{
  "d_model": 192,
  "n_head": 3,
  "d_mlp": 768,
  "rope_fraction": 0.5,
  "tie_embeddings": false,
  "init_std_down": 0.0,
  "beta1": 0.95,
  "grad_clip": 0.5,
  "schedule": "wsd",
  "decay_shape": "linear",
  "z_loss": 1e-05
}
MLP neurons of a small language model. Each row is named by its layer, matrix (up: input weights; down: output weights) and neuron, and shows model dimensions 16-79. Each number is 50 + 15 x the weight over its row's rms, rounded and kept within 0 to 99.
A block is one neuron, or neurons of one layer that tend to fire together. After each block is what it responds to, as a language model described it from the Wikipedia text at the highest values.

L10.up177:65 37 52 64 63 50 60 61 38 57 77 29 62 50 36 10 56 43 49 55 45 55 51 30 46 61 50 50 44 52 35 64 48 45 49 61 24 50 67 59 48 56 38 62 36 84 41 64 21 27 53 46 54 42 27 63 68 41 46 50 59 64 35 39
L10.down177:61 44 30 75 35 67 76 32 59 52 54 30 88 49 60 49 72 45 50 39 68 70 50 55 36 57 31 64 74 32 44 39 38 54 61 79 58 68 49 51 37 06 79 41 46 47 49 50 44 29 48 53 49 47 60 63 41 37 42 42 52 59 26 51
L10.up322:52 28 66 56 67 44 80 15 55 48 69 39 56 87 75 37 29 58 46 45 39 51 74 37 56 39 56 52 50 38 51 43 58 61 55 34 39 40 66 52 41 48 86 42 62 51 39 67 41 52 78 52 36 52 55 64 49 36 65 19 59 53 63 38
L10.down322:21 88 39 85 55 37 59 44 58 63 50 27 57 42 53 60 45 48 69 48 69 68 62 56 60 52 52 58 85 46 39 54 46 46 52 59 70 59 54 56 53 32 45 44 40 52 50 48 26 55 62 62 44 38 45 31 41 45 46 52 61 22 54 52
L10.up466:45 40 53 45 54 44 62 51 42 57 57 40 53 47 67 58 64 43 16 59 60 63 32 37 37 46 65 49 26 33 44 55 41 63 58 56 33 52 24 41 47 75 37 40 44 54 36 41 30 53 50 41 41 64 65 51 55 46 55 47 64 44 64 11
L10.down466:62 36 46 51 62 69 75 33 31 60 31 69 29 34 25 41 59 38 36 57 48 42 57 19 52 78 38 16 48 69 55 49 78 45 53 28 32 48 44 44 59 58 46 36 59 39 41 52 41 55 39 36 40 47 58 50 58 78 60 38 32 58 49 15
L10.up543:58 36 49 70 47 69 54 43 36 55 38 30 80 45 75 29 39 33 49 48 48 38 25 40 72 63 43 69 55 32 46 45 51 42 77 22 56 56 68 52 54 65 60 57 37 55 51 46 36 30 69 42 55 61 72 46 61 47 43 57 66 86 47 59
L10.down543:55 60 58 55 37 44 63 46 39 66 47 38 36 50 54 63 39 40 57 54 37 62 99 59 21 39 39 48 60 26 57 54 77 48 39 49 30 39 17 68 57 55 28 69 46 53 48 38 42 69 56 55 52 60 81 26 32 57 43 63 63 78 59 71
Word piece after C/F. Second word piece following a split-off initial C, c, F or f, as in f-el-idae, C-el-ts, F-el-ton; weakly sentence-ending periods and line breaks.

L19.up410:44 48 61 75 32 57 45 67 26 59 57 36 56 60 46 41 72 50 50 49 38 39 46 42 52 43 53 39 55 55 41 54 54 43 58 36 49 54 33 41 60 90 61 88 15 64 59 38 33 51 73 55 19 62 50 44 60 39 61 48 59 43 47 28
L19.down410:53 79 66 44 60 68 57 67 57 41 49 00 65 33 49 65 67 59 56 49 40 28 51 55 29 39 45 57 99 31 68 63 30 55 67 72 27 68 60 26 73 42 68 51 36 75 40 75 46 61 34 45 40 58 54 53 45 34 46 46 54 22 39 38
Sentence-final periods. The full stop ending a prose sentence in Wikipedia articles, often after a date, year or place name, e.g. "in 2005." or "Valga County."

L10.up40:34 60 71 59 71 48 66 39 34 72 82 55 31 46 45 31 53 26 87 14 21 44 42 43 67 58 58 53 51 60 45 58 41 33 38 46 43 45 44 35 61 64 27 60 59 61 62 60 31 52 54 48 58 57 49 48 45 40 37 46 46 50 61 38
L10.down40:39 60 59 36 48 58 42 44 49 78 28 64 29 56 58 40 59 64 51 58 70 45 47 38 53 70 46 40 51 85 25 27 65 64 65 54 36 53 36 41 43 66 43 65 38 38 82 47 49 28 51 67 79 43 81 53 34 38 34 47 45 67 45 60
L10.up185:44 22 55 62 51 49 67 41 55 62 47 65 39 53 50 33 62 12 68 47 34 64 63 34 72 34 54 44 39 41 63 44 69 44 52 39 55 48 48 56 55 59 23 66 60 41 62 71 35 28 41 45 50 92 44 65 38 51 67 39 46 50 46 34
L10.down185:45 57 44 67 25 53 33 66 19 46 47 54 43 39 70 56 88 56 39 68 52 76 51 49 50 49 60 36 39 60 66 60 39 39 52 47 56 63 63 53 64 69 53 42 82 58 62 32 44 52 64 66 54 62 82 63 44 50 52 59 60 50 52 46
L10.up361:43 62 78 55 56 67 41 29 27 68 70 37 54 35 48 46 67 37 56 43 33 55 73 49 66 61 54 59 38 54 32 46 25 46 49 55 45 41 67 45 87 51 38 74 83 27 64 61 27 33 46 51 55 64 33 50 63 38 55 25 58 57 59 40
L10.down361:24 56 42 60 48 58 39 57 51 45 50 36 30 46 77 68 89 54 61 62 59 78 32 19 34 37 52 20 44 95 45 54 59 57 46 54 40 61 43 58 52 54 46 60 60 71 41 53 68 63 50 60 40 22 21 23 59 28 41 57 56 58 48 61
L10.up561:45 46 67 39 71 51 58 31 53 70 49 50 51 59 79 54 53 51 65 42 57 49 92 32 64 51 26 37 49 39 32 59 34 41 55 47 25 58 23 27 61 33 39 60 71 55 38 38 38 25 68 42 53 61 27 42 83 60 71 73 35 73 83 20
L10.down561:68 73 23 76 48 52 38 40 58 29 31 46 69 30 50 39 36 75 53 39 39 28 29 49 62 33 37 48 48 69 72 54 75 50 42 73 60 72 55 43 57 66 45 60 38 43 58 40 86 58 36 34 48 41 51 39 33 37 37 41 54 25 16 78
Digits inside numbers. Middle or trailing digits, mostly 0, inside multi-digit numbers in tables and results (80|0 m, 10|0 meters, 8|0.25), plus some mid-word fragments of foreign names.

L21.up110:48 63 36 58 59 51 52 30 55 42 70 45 37 78 43 46 33 36 55 52 37 35 44 59 51 30 38 63 39 43 35 51 80 45 47 54 47 70 43 55 78 59 35 66 50 61 54 33 30 74 69 63 57 58 65 45 57 41 22 50 41 44 70 38
L21.down110:31 38 42 49 34 40 35 50 50 62 27 48 47 29 83 49 44 54 76 64 63 27 46 64 55 36 32 78 83 53 62 39 33 27 51 38 56 43 65 46 30 96 70 37 58 53 62 34 57 46 51 64 17 47 50 49 62 34 45 16 57 36 28 75
L21.up125:53 63 57 62 62 53 57 37 52 48 64 45 53 55 45 37 66 59 08 44 31 76 40 31 43 34 32 49 47 32 38 66 61 46 66 54 56 89 70 62 55 47 82 63 53 70 64 30 29 60 50 60 44 39 65 82 50 50 60 47 80 15 73 50
L21.down125:64 47 84 67 63 32 72 54 79 42 50 14 48 29 67 54 35 52 46 59 36 35 72 44 40 51 54 60 65 65 54 49 40 53 44 52 55 42 14 57 43 57 46 49 64 50 49 61 40 53 65 62 56 58 31 41 54 50 46 33 48 58 34 48
L21.up337:48 65 67 31 49 64 81 63 41 48 49 26 46 99 54 39 60 46 44 45 44 56 42 58 43 24 46 67 53 30 37 74 38 49 39 53 48 54 62 71 43 72 55 40 47 62 39 48 38 84 67 61 42 63 65 34 51 56 35 47 46 44 64 46
L21.down337:44 69 54 59 77 46 30 68 36 62 80 00 47 52 58 72 54 43 53 33 57 55 56 43 52 65 33 60 78 70 45 52 60 65 45 35 73 53 48 69 40 43 64 69 58 72 41 52 37 57 44 42 46 47 74 66 47 19 63 53 30 41 37 60
L21.up613:55 73 55 64 51 58 66 46 33 77 59 55 58 40 74 41 52 49 60 52 64 54 43 48 49 47 33 60 63 22 41 28 66 45 57 36 38 51 56 44 52 69 72 62 22 29 18 38 35 39 78 21 44 70 72 38 72 46 39 39 84 17 37 48
L21.down613:28 68 42 54 39 51 61 46 68 74 64 00 43 33 68 51 36 47 38 59 83 61 56 49 55 55 46 56 99 33 59 38 63 34 65 42 46 36 46 44 68 42 81 54 59 31 61 49 40 62 36 56 42 41 56 52 63 61 49 63 59 32 32 42
Sentence-final periods. Periods ending a declarative sentence or list item, often before a line break or new sentence, in technical, legal, and descriptive prose (e.g. "wingspan.", "supply.").